{"head_dim": 128, "norm": "layernorm", "init_std_up": 0.0309, "beta1": 0.95, "decay_fraction": 0.564, "decay_shape": "linear"}
MLP neurons of a small language model. Each row is named by its layer, matrix (up: input weights; down: output weights) and neuron, and shows model dimensions 160-255. Each number is 128 + 32 x the weight over its row's rms, rounded and kept within 0 to 255. Numbers have three digits each.
After each neuron's rows, "fires before" lists the tokens most often just after its 100 highest values on Wikipedia text that the model never trained on. A number after a token or word is its count.

L5.up105:120182112117141075156141149119113081119136125141190166112164094100095149139112134187127079127103139172110118167140157167089137086168121110168092162170161156141171097160127097208134190098114114113041137123166147187061075093092133102112096155137099157134093090098148129100153127097119162101
L5.down105:183104148138115129131118122117062153126148160124127148106109111134124145172112100142165137133119131090137090149114136136113150147064130114110162186117100149125146110151166106139115139158124079095160000138118113106146161117129131121103255142115134094136155120154106138106092138118111126078
fires before: "=" 100

L5.up491:150135110110153119192113181064143123122186206190111159120112110132149148175106136149086159130139168204158119140114148174109168032189142087156122177156133187156176054146129083092153156128109124070114181124168140098077092123140112103110123146100160167121133130090184118104160143065121095091
L5.down491:143153158135134129138095167083021121116182172142157143072126152103123150156131131153118089115129149202105080107120129154145143095139149115163100132161071160141176097146160134145120124155110116125135128148167114130127146149109120132090255091138155121102124115126151151111153131068108123130
fires before: "=" 100

L4.up1414:184109172118151107096131157171122176141148174120109165140192125097136162191146157156156040139181173157091129100156081163091145102139079176121103140165139158098105079169084150113142137097111090129069200100072154080163084114142144135094092094104170153148115141126118116088154078100126130116
L4.down1414:139121089097188139128120121080061103103149126137134110144122134207129068103112117129134118113080130137178129175156153110124126140092141120149077220107141106205121128108136173103131119187113118027108103128103148110104130099135149156070086153161159126151129164109127090125180135072109118073
fires before: "|" 45, "0" 7

L5.up1499:156162141087122119129125115080115085176126120113147081106119143127128132086171152106122157090186128167165134087129073098128145101142123141127089195156135147136101150151134091143105108156148170074112125152128120137200062074088147096160104112147121106118207089112155136077122151103077166069
L5.down1499:109106158105114157150153130116146168076142127122108144186188097137143102136189135091115176156159180113089093091099129122149128120124165149133174101092127091107158129133097106148170136152102060134180142101130158106145148111217131182165121130148111091128090159074127134175154116077178128168
fires before: "=" 46, "\n" 18, "\n\n" 10, "n" 4

L4.up245:139113146124125131160078108188149106143093133160110155077144104126117151152080178096141130104139193140182086160101076184086146060106158103127109132149161140156125133073114070161110113086074113149169172043126063136045113140126122110103089134151194128129161150129156121116168187139114068121
L4.down245:174132153081123128046090103147046105133146149102165162139126111192116158128146134130163145046135119154048213078152159139129116139149104162155118110149144118191114092069128098124135194111154123128160151157124128148146105149127137155174067191107151126093112153161069166160116137162189147103
fires before: "\n" 37, "\n\n" 20, "=" 9, "-" 5

L4.up317:111105117120168134111083118121133174151115155163108187089092108097137098155112119209198120111162109148156103137076180099083095104106129130177151170104155146114096107164105121111144158112122114080094135142094122121170061104117094161109111177085190082156116126080201125079161112125113085137
L4.down317:090080125160136139164111116150116168101075163153150135088094162138094124195099136061094165165172144229128178079120110140171127110123196056067123095130120085199105134103106174063152103207102152073144125166106059136174145107094113116179050118146186105097170139135097130111128155111176115114
fires before: "|" 81, "19" 6

L4.up656:147127153163093111129124164092117052121127080118139158153211149127194173100101150165148103058144124155130119078158125125138118111141098070208091142119118113097164099152098057138168138122116153178072142121095130131118101101158120167119082152106111147155077106144133170095148136070134125125
L4.down656:127130165206083101087158123089132100141103107144122130162119176123132135178118096149116084157127062146151106097146108097187121149126159127185143121168185071068098133132133110155089143110140121099088163124138068099163131108145089070181125141092121170151065163083148114127169134110158173099
fires before: "-" 73, " average" 5

L4.up916:145093150043120130126109149107148123180112112132124154057152141162174117138125099107110091153190144134137111110121121122137122124169142137113143117169143093100121092162150158162133109116094105127094106126131135121165126096148079119123085155177140139145165097152073120083183161093115164096
L4.down916:108157126134123180195133095074185117106147141152130132139117131117054120132061083142056095125194106093127159154183105171123124144156079115093063188069172155096174066137078202140142131101133196090102167148097118140110135106154141107138029135152119154120115163095206117155139108128128103119
fires before: "|" 67, "-" 16

L5.up572:173155115105083096167116183132147145121145147116140128121107140053166103143153116147121111094167188113159073089145174216133113165083117078138123051100160173195124146106102137127167184139096158091114117112103155087142118105120101175137102158152131123066157082127151130138133157099103076155
L5.down572:124176129144126131117093150125082054083106137094094201141112199148123104192131109155164155137165098113146089199139133094092117133138137156140148136140120047146117155152092099131110126142115133104150079147066180123093142138106103071200166145097156125144102183165184101107138155148106084119
fires before: "-" 58, "|" 18, "\n" 8, " |" 6

L4.up1372:146120192141152121124110175099152102132116202171142143164119135121090113153090144159115175143180123113141076065106212156107143133120102109139077129133155151084119109153086118165166156078135096122046138123148108125048120156121073164137133145121126128172108125127177155134151071103055113116
L4.down1372:146120149143144126108132103150100082167122176132132108184125198148096104133090146158157163098158159139142136127095235140145103097165079087207074103120214133099090132168070109112152145115138178093115135141126116114116085129097115169152000126112103089146113141154147160166152124103113116109
fires before: "-" 83, "\n" 17

L5.up437:109141121100174164100125088102140140075115147165135107059157097103126132134106144134052092148192139195106151180112174191135056118117160151126101114158152139121165135146085065148181083142137121104126148096164120147077129099079152112125103142104125066111115077145144103145110153063114127167
L5.down437:110132125162114135185184131097062081128129184182111128123093099124132088121157128119079100139088155141120117116109110103116177129114099153104076109135090140160155156118131090144093154149131134174113143165173098132136168082082123123182255101165121112159118159127102107126145113155093097081
fires before: "=" 97

L5.up967:144193136164147125082123092084141045112133138117169136109177107136149118119102065144127105123103136180109159155127143171089099053170154096158101118123140132133165134128112031174144134115109150119056137107135151150035164230114093113149109171087176109142146093114174091124163137152145087089
L5.down967:115110133099135132115119153099007122102123170149118122066088155074122164111192124112127117087113139157145131084175138138101154164100173182127157109155139094143113136141173135122145152118153113117122092122106103113152116047134107106114255113140123115130150159114117115151137135178096120124
fires before: "=" 98

L4.up1078:136137170073177138083150120142198125150119192166137097133196208157158039075093106174132164120091161124137141146166123138020131095117087110122119144121152106138133142097107136089127086109107163182169147085109095149096147146112091134122096156169127112159118107141129166146133159122099079091
L4.down1078:170103161063091189169130109127089208117116147125078147101162144188130150100120100103125170094082096111116190074160113156147118080097101099105151170202134097140143152106094104098171183086188133057120152117097086085051120136139104156148112185155161092149072146125156106060167139182099128108
fires before: "-" 86

L4.up973:108165159095076157106162142107143155059142213116081131082120128016155092109080171120110107115220206162144142130101155119119166121128114124140132129171172143174131146129063116137146154162144180084129127092085135159092136136130071131136101169141118076179182140088179166113098151127086149127
L4.down973:187108156146095162099118168156103130191153132153194145079108076154108160153101126134122136100082132094165133066106089146113126133149153119055139151084097107132093133154090132104144123114130096166122115171122072179162062098136154149141128099119182144001120098145108087116167136117188129083
fires before: "=" 40, "\n" 34, "\n\n" 18

L4.up1384:145188158132149093076098093116144180116217138137143177105144111173135140215141108160118107152133139100094099146149142146121172062065087164135134120130130154128153109127147102121175102100080141115131101098099137142132103092178078114076107136069197109110153131169167117097158108142093119111
L4.down1384:133122079139109122088190096155156179107092092078175150085110172106125083096153107149072134112172157168153093152130106145154148218106170151101197072141143093167086099153108152130100121138106094135137214152112151101153147142156120123139057089168170119135161086182110114133141161143150176123
fires before: "|" 70, " |" 5

L5.up330:154141118104206169081145165139103167121084163140142169135122139076118089133151165158101165136105105145079115162076197159142141089159137115081077178180154085127152088104093029152128138146105084150103141093097159158065110130147083133175115128121132151143072116112130134077135098140144097096
L5.down330:126101103122178103111122092090007081086150151151080102166132123164130104117077194090141128113095119136158127105186118092120138152111141115177142109146152153182144122124176148121130124128099127181154144124135139122127098116110166104139255105133124143116137157106177137152119114120109136149
fires before: "=" 99

L4.up1398:153188186127079105138130178110141126100172086096149117116121201099114127121106179100107142130193111198130150130130097143071132119162132145117109105088166093149114155101116091163140147163145151135159140143129112111171097138067136160094109081097122087122162119160186118079126095051078155125
L4.down1398:058078101101133160079150068108127116151114119080118094175179176119112149154124124125153151118144077107097113136063117112160212119082124123126120147119132158098139118154162166162154122179135098119081079144121126145121094210171110110117151041117187126078173079122101056121112109188131175120
fires before: "," 23, "." 15, "ti" 8, "ence" 5

L5.up1512:125164137168159079130143148111147047139112128117162139106121155111166140167085151150112044129163142155130100110174180112110082122139078083150118139138099125103167115130108106087151138109178164126131142106090092144065067162155186144162095104137145129192084110176146079162123130044104123144
L5.down1512:113137124121116129082106126102133162136118173149140175141185167110108159143142133222124086128198173167153142098131167093149106101126123143142116149129115149087074163101131202155170158112153108098097065126175147089108149170127125134146214130107127145143078095192107119180123136126141153118
fires before: "s" 52, "-" 8, ")" 4

L4.up1195:140129111151144149170129132105142083164123132146136114079128134134126205150172106119163140067156130141140083131055146137102077115156101167160125157123109156105115104159106123100159147152191169150147090153150190124134109168114142188149138077129115135085096095098115108144159146125152120095
L4.down1195:128165131112113112051070193133132175059096133132128122117146115142124098136112172111059163177128127161146117115185136134128151179106193111071176121155128063163135139120172149129059131170082105099124154121090091084064125158137140088109115194120117103179102135177157119102105135195151120138
fires before: "-" 69, " and" 4

L5.up986:134125123100125155179137121120164168048062125080135167067158165141091125149095109135089143142148131155126134115095078114110146147145095124090126115081105101189152124166055141091131151183132117151104193120052140127077147188160071134107093073102163131115122113124206126104115090154134128117
L5.down986:091080085092138123130140168125081101091089121147108122105135143130205165128151143079114199142124124082127113166189137140080114117176176125176136159138104104106117131126156107117078143135115165108104101112125177133088111104160088153136123091178098169179116121049103094077124098136140166102
fires before: "|" 50, "'" 4, "ul" 4

L5.up951:116156104178163133116106180081166138170167104174103149098102108163083104139158143120178188076081143126126095137081057106077130088102154109104099171147103215108137150146102123166127101142128118093170143119177130129116094172119144152063079079133156134099097140137148128120179116133123172067
L5.down951:192165139101165177125176140214111121061104107112087168141159125128131079142177132125111140118190155172070148114138144146144135127169137124132146103131089091145141163126136160160113174147139105147170127116140118134171055134148161114129096136107114055113148160098086117145173084112120136173
fires before: "=" 29, "\n\n" 27, "\n" 23

L5.up406:205153097104170097110085147115115121148120158129177173119113109113119099100140146173101093118102136151056106176125111168116108111095154113185119192149168158132129102138128114225131185169120075121117156093131117103152102193123128126098108114091162152122060071128163153130166158113106054094
L5.down406:168137138105114142138157182102077136089084178133109159119110139103115084096214118124116101159107130175122140090141104151100092124111142152120108091162059134172152161130162192166072141148142125140133180124169105081138174154132107131148174125130162100125133119086148111165141121149131097120
fires before: "=" 88

L4.up177:095085132121179161121086133109163148164125099144121100140143184148159148136137156184104130107152122166132150129083123166126093124145123101156046119145152187120120135109132153151142161101156114098066133069135160138143131108063143082079112131132110094081131107131084105063171067084126134120
L4.down177:103128032184091138114172099086075076148203154053176105123085151123079147149091133051082153112079101130218106078189134160132148059186118178101123137169110106141183113176135168131136089125101152120163125160126101121150178156120114174168055152093113106135167106159115169165152086100084112154
fires before: "=" 58, "\n\n" 8, "\n" 7

L4.up1150:171136159143104149146128131113100104149181199120160157145137100132113153193096038104178166103218127159121109150108215160137082116137111091123108065163172169103200082189099107102117183138152135120049173094130134163096079136077134173116102147132153084149180146122198134101160126074136099136
L4.down1150:177156137126136106172112148136041107157163211158142160163151106142136089156128128127133160112138188211083132113098190183136140109169110076157122173183112189117181086120114081146144158115122112115085121079120137124117088119107126176129232174102107140177151126159183091106119178089120083135
fires before: "-" 75, "=" 13

L5.up283:091110175080125112120124114158153135172122050137173105150101134141130156177113139118112159064179157130135127133095125156091117105125094119126108094118147168077138105168099147101210117161213115116132149166150183167136086142133146147161091075112156154147096149179079179089174118135130145122
L5.down283:114153104148116144153122117145104068114080163159093158103172114128165157092126114125139094144121127098145126141204148146160136130154133137159084139151123093164117084103172154147092143070029112168109099146086115129044153143109134072129245165138114110173158135150129090163110142118132105107
fires before: "-" 56, "|" 16

L4.up0:167128094175155076119111149172157112078123133131152106089118135111141133144130110182182119117123195136105086076107217135116075139129096148109085073138131128109140118182117138113112164146141116146113116115078174080168123173100149203059083145095137121143162052154142150151150087093127108159
L4.down0:115192105127079123119137109161126129153099116109138124119127125094166124143128108186185106110105108136112105155063156098132153132101162119183159107067166096110131109163093178124130147121135112064077172161170115117125112160096141179141086130108113092155143148222169117187104144100166162120
fires before: "-" 38, "s" 32, "\n" 5

L4.up1213:121094072083182108150136164137102042144129095150121188127149146122101152123137103153189166064163116175074124141107140116119124069126113185144142127107125162112188106114070089100187144143083067148106138105123110158133133181202165156100103070115148138152098152138142113145081072090130133125
L4.down1213:120127147126135134116116134132122187167139095110141126232134160160113166155128092116138160151170079135108068097156156136124129135086109103140109073164122128102120050065137112124065161175137083104100183143104111140086099137173133164111000122129139122159090060117165116122167091120113174108
fires before: "-" 68, "|" 32

L5.up364:120147077089081106188145213156144119137064195129099130090136143104103151125201087088138183095162195151167159115082128111138142106165092159157142128109141088147159064115135138141139099114085184144121211131181162184113030133094164125120124085144165148160138069165185099181143161122086103078
L5.down364:095129114109121131175112147149123076167061097127028090108156128075108143060106093098124104106125125156080142129115161137157192107142153107102175097159077127131085124144075133125150093173144129178135109125117101207189081117148141185129091131117168143142149126161161105103132157184188157105
fires before: "|" 43, "-" 18, "%" 5, "ished" 4

L5.up599:165160148180208118165140133095118135075186226199093121096136116151114118139081151196151128100128141143104078116093141185158106150094181143088101108139114086106178159166081095141162111141060132196116215119120134118075176134077129134067105136121115109164102092116131108112101125067149064177
L5.down599:139130146174136116185171151145049146145181163106128082116160134116084105085150152135136138080140120226121113097135149120143124155118151085123109108121110129181116159155111129139150156161127128142115167153107147103129093108189133112107255089135129132120145142103123130163111137116160100151
fires before: "=" 97

L5.up502:153133132098182141124127188080128105102114168153155122127194125108143147125144138134113124093122152194071067089136164167111117102175146113146091147124166174139198073140132067191135149153056110161079108089141120154102086176129144137117127115148089124161112063083183183086143126064138135068
L5.down502:120085132133157122147106153079037115101130148135115144108115112122137128124152141135130107120145125162151096157158121144114127102099130138135106143128067142163131122149183135154116125120124112136121082122153126120106114118116101129104255099139118119157114115106128150136112162134108085113
fires before: "=" 100

L4.up257:183075130111154088118111155145152171067091121095143208180148150108164156213125156125164132153184130178133118068115094129106086099117140114102194150163123204088121073103094125113139116079099114180067126132118148115102084112067086090091117097111152128110149153136160129147137146116074090093
L4.down257:116153136151131133082132144154128195103121194041141136116158146158121147132134150101105172110155079210113133170165121135143161154112194114115100082174082090112045084125087129164114139102089065085113154114138131082106121174111118175141086094156152162170111148138061127174116095127099092125
fires before: "|" 52, "-" 7, "year" 4

L5.up1094:191134137102149132113125109069127177098175190118114086133122120105156123151065102113089209154124159156106136138054190212129112104174133095130122107140149151122156095149135064186111171142171116101114146147143158117127122157079091172127123160085175096099148141091174097150176154088159136091
L5.down1094:125122125096160123165126158133118124155159127117161130123127138106118101132109095129125132118129107182141166135140103194109125102154119133088135131069082110142163087183139164158138138126094054099131147110141083126129146162144103090124255103111129157125171111134122080126132136094143149127
fires before: "=" 96

L5.up877:170169122139115155127110109141147088099116133198101135128132147091107075154119073116124136125190155123152149155118161133122146190127134087130154113116142169141135165137114161075138097148172154092094163166166136155060070167082097153143069146153124117131146155051167156070134184140101128139
L5.down877:136181172114112132149150069139102142145126154085142213133126124128123112157081090125116114140158119117145145127174125133129118081167068086120144125172133078096125079122104120078186149061147108094155158139178185102085067115130148132154089104071150122079178189162110102135176122196117152102
fires before: "|" 29, "\n" 24, " |" 12, "\n\n" 5, "-" 4

L5.up1213:133106124076099118145087107061125128135147175134157146120116130099118154160118142118145121193105152152128155089097118161153090082163104147122106147152143120104225104147094136124164101142127114107117152109187159142147135183128116130047128136161127122169128097050122174085136134136085207094
L5.down1213:078127126138136187103080114128137118074116110100164126178156107116153126134092117161110116099142187193143135121145135159121072130083159154102173135113132095078116188090180167140078127078104154122132177120115158135074153121136160068141133102075155087100081152156106069091151180164120140147
fires before: "\n" 12, "\n\n" 11, "=" 11, " as" 8, "re" 5, " —" 4

L5.up10:102162145075111100100113163070145109072093129220188211109196134074111153205138122126139165130146178163114113120053120125116155094117142132101163156124145104084166088178110142189174124185073114171069126093133132173128129084134109132094101181098146116151108104090176084151116129158159183082
L5.down10:060139079133144125098128131088059155096147160092132138126140071117129090164119104127120157104141117181151122106117122103128126099166156131110110117123134123170138129110158099147089074096141097118088054148170156123140108144098120178133255101136158099144144147132148190160142127124131094098
fires before: "=" 71, " well" 4

L5.up1018:204122163118149149178136142093123127137202188165156147157184121127164095167077092106098127150186084162124148131062161193114118086158128084132111143151143173146193080155138105129108200116103143071083161122174112131075077112115105147103126096131176139118158147125173102092135159045071140152
L5.down1018:142118111109146144138099156129101101123177135156129132132121160115136115149095117125138119142153151139143115145082155183124172150154115126179136159130113136146182090117112094169113149154103141098111101130160139105145123144121127146093255135117173110119146116101135160127110083078139113138
fires before: "=" 100

L5.up1408:136131036171181110198087160122120128137120176114164124096110146103100093087091174134156119110121116197119085170118150173114122096181148122160079161210202134100136118157059085099096181116138089153060108088163102119118140160109153160147120185157134133167049056091127121120117110114115094114
L5.down1408:117107143130070098112158149154055123096149151085139098104115140143107150134141106122135142088136117203131173089150124139121125122098145132104121111148105102101174154125171147142213072123148150102114028132115122091129117122135184120138255090160120143120115099098140143121148165124123114148
fires before: "=" 100

L5.up965:152161127156087140144127163115112086156142188160134140130176140115152133095106100161094160098186160137099061096131116159144097098178130055122146130145162070094151089094133134105181203084149103142111193094146152144090115080127152100141095146106097118109156146186203147097157155095065108156
L5.down965:134135106127175158141113160134103124110214105160122145143118130099118137166095119111098110140149140163180144122134127110128187107103127157123110105209070128148145153099137120135137096156109094123143108178141122119096102132143123155136255123101183099131106078081174132139161138122099166128
fires before: "=" 52, "-" 9, "\n\n" 8

L4.up684:117126083185119178070098165115125128059135198126142153151152156104126194067149093138126138104178110157105115132110122075113134065154125110173083125151101156108145132121135142131159137123071073121084172136062188155113103174100136124094107169100143097129133135063154173083154146104125123133
L4.down684:162155062139160118094094142137112159157199157151167137102094083086058163106111094104095133117149092160164093141124147070114120105166151139114102159182167142108108147166127216068110121169080087074120186118083156087102129123087151079082071135136114073180118133139156158144129168120061160068
fires before: "=" 92

L4.up1478:111132108080115151089080135145125130088150088214097190127143130125089106160125145138147142088199172124099077082109070150160134110153153167145135187083125160068135102137134076129175181067158107147125134114151130153100083138120112075085127143108177166086087127108148187076151147191074139158
L4.down1478:105127189128119166097184122125088103112152147108148142128128114184126189153104076105156128138079078131159186094112134116135098150082132126125152136126142091210145132113129124125096082140120154081104069213151119141192139118184100111089193099133132106126118114111126089114117074098140129100
fires before: "|" 89

L4.up160:168100116143131098134151159125124152162147118148082171118181162155103098148182129156196152148157124147143101116078115119121156112165142161177096158103106168118148082122154144133162220095088133106093183133091091178127099125090111145148127172072114171152132148073156154112145145149081148096
L4.down160:114125157132158130103170129170108105092123151109182101097196115072198111150119109161095140138157099135124113135133152123108116130124152144153098073129097168077153162108110000119110127186152181136092104139144099155132183080177111152166102119170144162080160117141163089106180116134122204168
fires before: "|" 90, "-" 6

L5.up232:112106074148160056104165113066138149149125148118148163081134132124113130158130133109129148171194162135134121134154102112152110148121071141077129142153137180157125117144097116138123125185122105147095172175093140137151091154135144118166111154129218189172144039119163099113073113057118142154
L5.down232:148089144115154151171115148157131081088127115107110108162146087135124196087086133101143163136152108137179195099132139113092164082126075146178083088109167130089126087106119158137161092180083080184111182147140161134089114080115161160138078101136113121163144093126123116249107107157132165138
fires before: "|" 53, "." 10, "rd" 6, "ul" 4

L5.up469:147195113115152146198148170076139076123197202148130148137170112122098124091080133154156138121121199207128104139102132181151128034151161141155100120160140184136165091146110088173179186106105139079095142083143128129095089101131104124103120095169129163134126118120201148121188171061109071120
L5.down469:141123151125132135184123161124061075127143170143136127131142157122138136165128124109141099139122131171130063156129110134129122082113112109171115124142128149132169096097124130107108140123122139123122062113146153151147107132130085108087255137100126142131111109135124114105129146096128094108
fires before: "=" 99

L5.up546:154153155147140092102103128058127091083169182102152124137129099114124147169085144156171162126118198209151097154085121191166093053143127072155097142159140116097187156147091096147136085101075145097126138110176169107170102138128101136157115104147155125152156140110167082122158153113138129108
L5.down546:115124156153129098162095135104057143119117157137123136114118116093096124097132159142122153135107105180134134139111140131107074063133114167115113105152102112109147152144175140140134115142136101169144124127179138114103157142085075147125255091138118113119122147094108138123129114156141162138
fires before: "=" 97

L4.up904:120140102174073146100110142101175128131147173143096144132139132108098109126101139183131182120130169174080189141111142102115130098123149116112148132081098096119184129140098081103201135101156160144062138137176149135088124173090048150099113144125204105142129179162142127144127107149068144061
L4.down904:124165097162103130129143109130131129150131157152123150139132150113104124158136077126127168130134129190145163116112163115140160123171094089142097117125138124127132062125045150122138131152094164109126150137109137146098090136133100121098000087106200095103150161141120122148166114121086142087
fires before: "|" 94

L5.up1215:143129162142120068138154113150128181141203108142125131090180166070202170146039123121156167109180082128149123122172140182124090101097124091154141109170149180155139147186142175163080123140132131157144105117125189131085131160109115155148103105139157125145117089172149116109120111047031120129
L5.down1215:155123198130116120128171117186127138129137142132160112194143101111109190083174115140130106137134146144093123155097159114181142131121119129075151120144078092103177123096097105102173164118122124084147172064122081100154103119129125181189052118030113139159098137184164125184128126109160063125
fires before: "-" 99

L5.up265:155113072154219127139070152129145121132155125188147113097089135151148142133138145187202125137115178158170115093097155206155065103118115119159094096128135126073145123136093175165176058137083120127112181099123130161123127164134165150083137144136153111170141066089189133132166102091081122112
L5.down265:145159131164201084107153158150041101125065132165108116093118149166154111133140099159070142127130119186075177169137147120116101128119148093140095084171120145136154149136117151142109149106132105085110203148099076095105136139155188096184255098115142117123110108137143111187131140127146110130
fires before: "=" 86

L5.up532:140130114118118122134157105137144095091129156211189170121131115133114119132127088135133104083124108190131192118051128144085074022160084116143052141146143141160097148156104087124134146105160093071118178122113042157159124108087145141105119164131206083115112104068160135096162148111149126141
L5.down532:139122174119126086149070126122083207219152179123145096123152109109070107131166142111115166161151131155152121153104087127109127102116130131139147145146128147068107066149179198115155115122166115121080126137137155160145208119096140157138198154154138087100124143152121096103141142094188094121
fires before: "\n" 39, "=" 30, "\n\n" 23

L5.up562:121134109169157076089122186059124103116120116178129186105125134097120121173104140168120107095150151158085152100138181195124075121120136125135110108126167129073157127124115089190088185122154146180033097124149109145092107086082073125133123196149199123163151126138130159140164110088108079073
L5.down562:136125127120093136132149177103057095135121137145114114042132154096134147117132112100150137103168143136137134121107166125142146138113188144069129088138069107153161171129183140125133164107122100127100000160114121105069123115149087145138255105154122109132097131157143121114132149169137120097
fires before: "=" 100

L4.up138:186154150146176164177107146096125112109168202195138123113134098103146070148064113163128151129164144165106109137043200164148110054186123082138084102137154157094173081146097128100157162120120104095087183095140099163110078170128115101157103086137135087131137141108189119103162095078103094135
L4.down138:139121134103170113144141177128122107115153193136108111120143161127130107123087109126086128118150125164114128113099141174138146150157140091167115083128146120143186075147138142119089167149064163124104210141152132132076113125102100139122255086137154176145139130112171124119159132047116142121
fires before: "=" 100

L5.up31:188138134110123078153102148056136112151151147164105214117124111135125051164129137143166116188139185166124117126122219202145088088092115085163103132151142134131152086173105150116121177112094130151055156076147149122078086150112121148143109139145114139173140041146168077121154154106167134106
L5.down31:173130107136097093132132133089018106131072237173131121121109144134155130128155114157139129157132131203089112131161173099153121122174141149119114130226093145113174116170134124119132133132135106117129116124130118090133120156101143160129206153081128125144107103198128102110148165149145089117
fires before: "-" 19, "\n" 14, "\n\n" 12, "  " 6, " In" 4, " The" 4

L4.up473:154170095137104161145129138056157138143090194107108135140152134120231173153146157092121149153130158141123140126037136151156113024122087087139136171132107097122138144202092147139153159133151147121094152102122133190108167128113103125095131167149084094151119118160132151134144202074142144144
L4.down473:129129125105129139121148106103052066067121096122193114161158054137173169133092131186154128058165164109109088121156122073130181133167089157044186097124168122130145119102149108143136158200118121123088140175097154125115112114099168109127150159104086120083160102081116132105154117146129156153
fires before: "=" 73, "\n" 13, "\n\n" 5

L5.up1060:199100137165193099168134145077106108107146162135123146134117135123107090138060093178109129132122103179159101112064176165113131075185153086121089172147172137147179167156093111142128183166087102079087166127132128126080101116137114059138128095166133133130145131125183088109129122062112102110
L5.down1060:131117139143137116147121142121041132160140173146120120115132128138138116137130117134109135130086126234126115124108111138148125106137130108144075111128078136178168091127179127156100157153097133132101213142129115127105124122137129131102255091123136144125119137110139134153140127068134138125
fires before: "=" 100

L4.up798:127105060165111176161082142121120050117114116096180162150116131083113113091148072145040153097140141204137142199167151130081091119125161116150080119129190124087143117146081105113127150163111120118174168163136103084112125119091112072139091155159126134137114143109161156118102102164097138079
L4.down798:177150087123118079129091189140131124084148062161120115122123122156164148165121070125123124110176152122209157147136082141123151141133137167122084148131142172128193153128118153121079122156082164169077158142134109126160089133081131072115033072139146147100145112097130136187085124138126151099
fires before: "on" 24, "ve" 10, "=" 7, "ona" 6, "ent" 5

L5.up426:171125076120130125103083162122136152109126159155119135104117140100102135137135129167141166105139154186096091126124081124120058054101132161145074146137123149115179137156077115150132091099090084110094183094118150129130114107104166121083130114147112172161163087123214129162158134085126097124
L5.down426:112123177124172190139126134113063142109136155188107156064090127137138118116111110142099121102122096230100132123121097175124128119074156099115094106161071141172156185136167125180152143126157067140121155139158145117143124154165150139111255110116124093110108089132151102135169117099135082120
fires before: "=" 100

L5.up246:105179136090150137144105133116153152101138173155172106099075087123106148168068085141151148127124148164133117083055113192148169083186166083159117102149149159108126140135108114138147124078135100105112170145111174118123095113126155098101105082167131072161141125157172119125148127074051120166
L5.down246:112171090127139084135119091115137090129168157125116139139123145100131146109130136136113150120110118196116113125141124129060141106179112114162100106110035118156155109146141131149152156176100143121094179123083128097116102139134113123071255116142128137119138137118138167181144119035116135097
fires before: "=" 95

L5.up6:128161106104122099131138192110141098065131144126136125227161121097115157154158092159117154098146189126062151103131186150090138158121089111112102131128167137121162119073106122199164193134119123147082127093090066109055136137045160101126139197139173121196119131074110130117144081072128179094
L5.down6:145170157155089084121090103104045159164165100126126112073120149131140150135113140120153095171208113145118126151125109116164135150097162124115133134142070125149144121138164139099092148074101111106139086150151128109126162153161133165120236129096087113160098121168152142140187115155112105085
fires before: "=" 95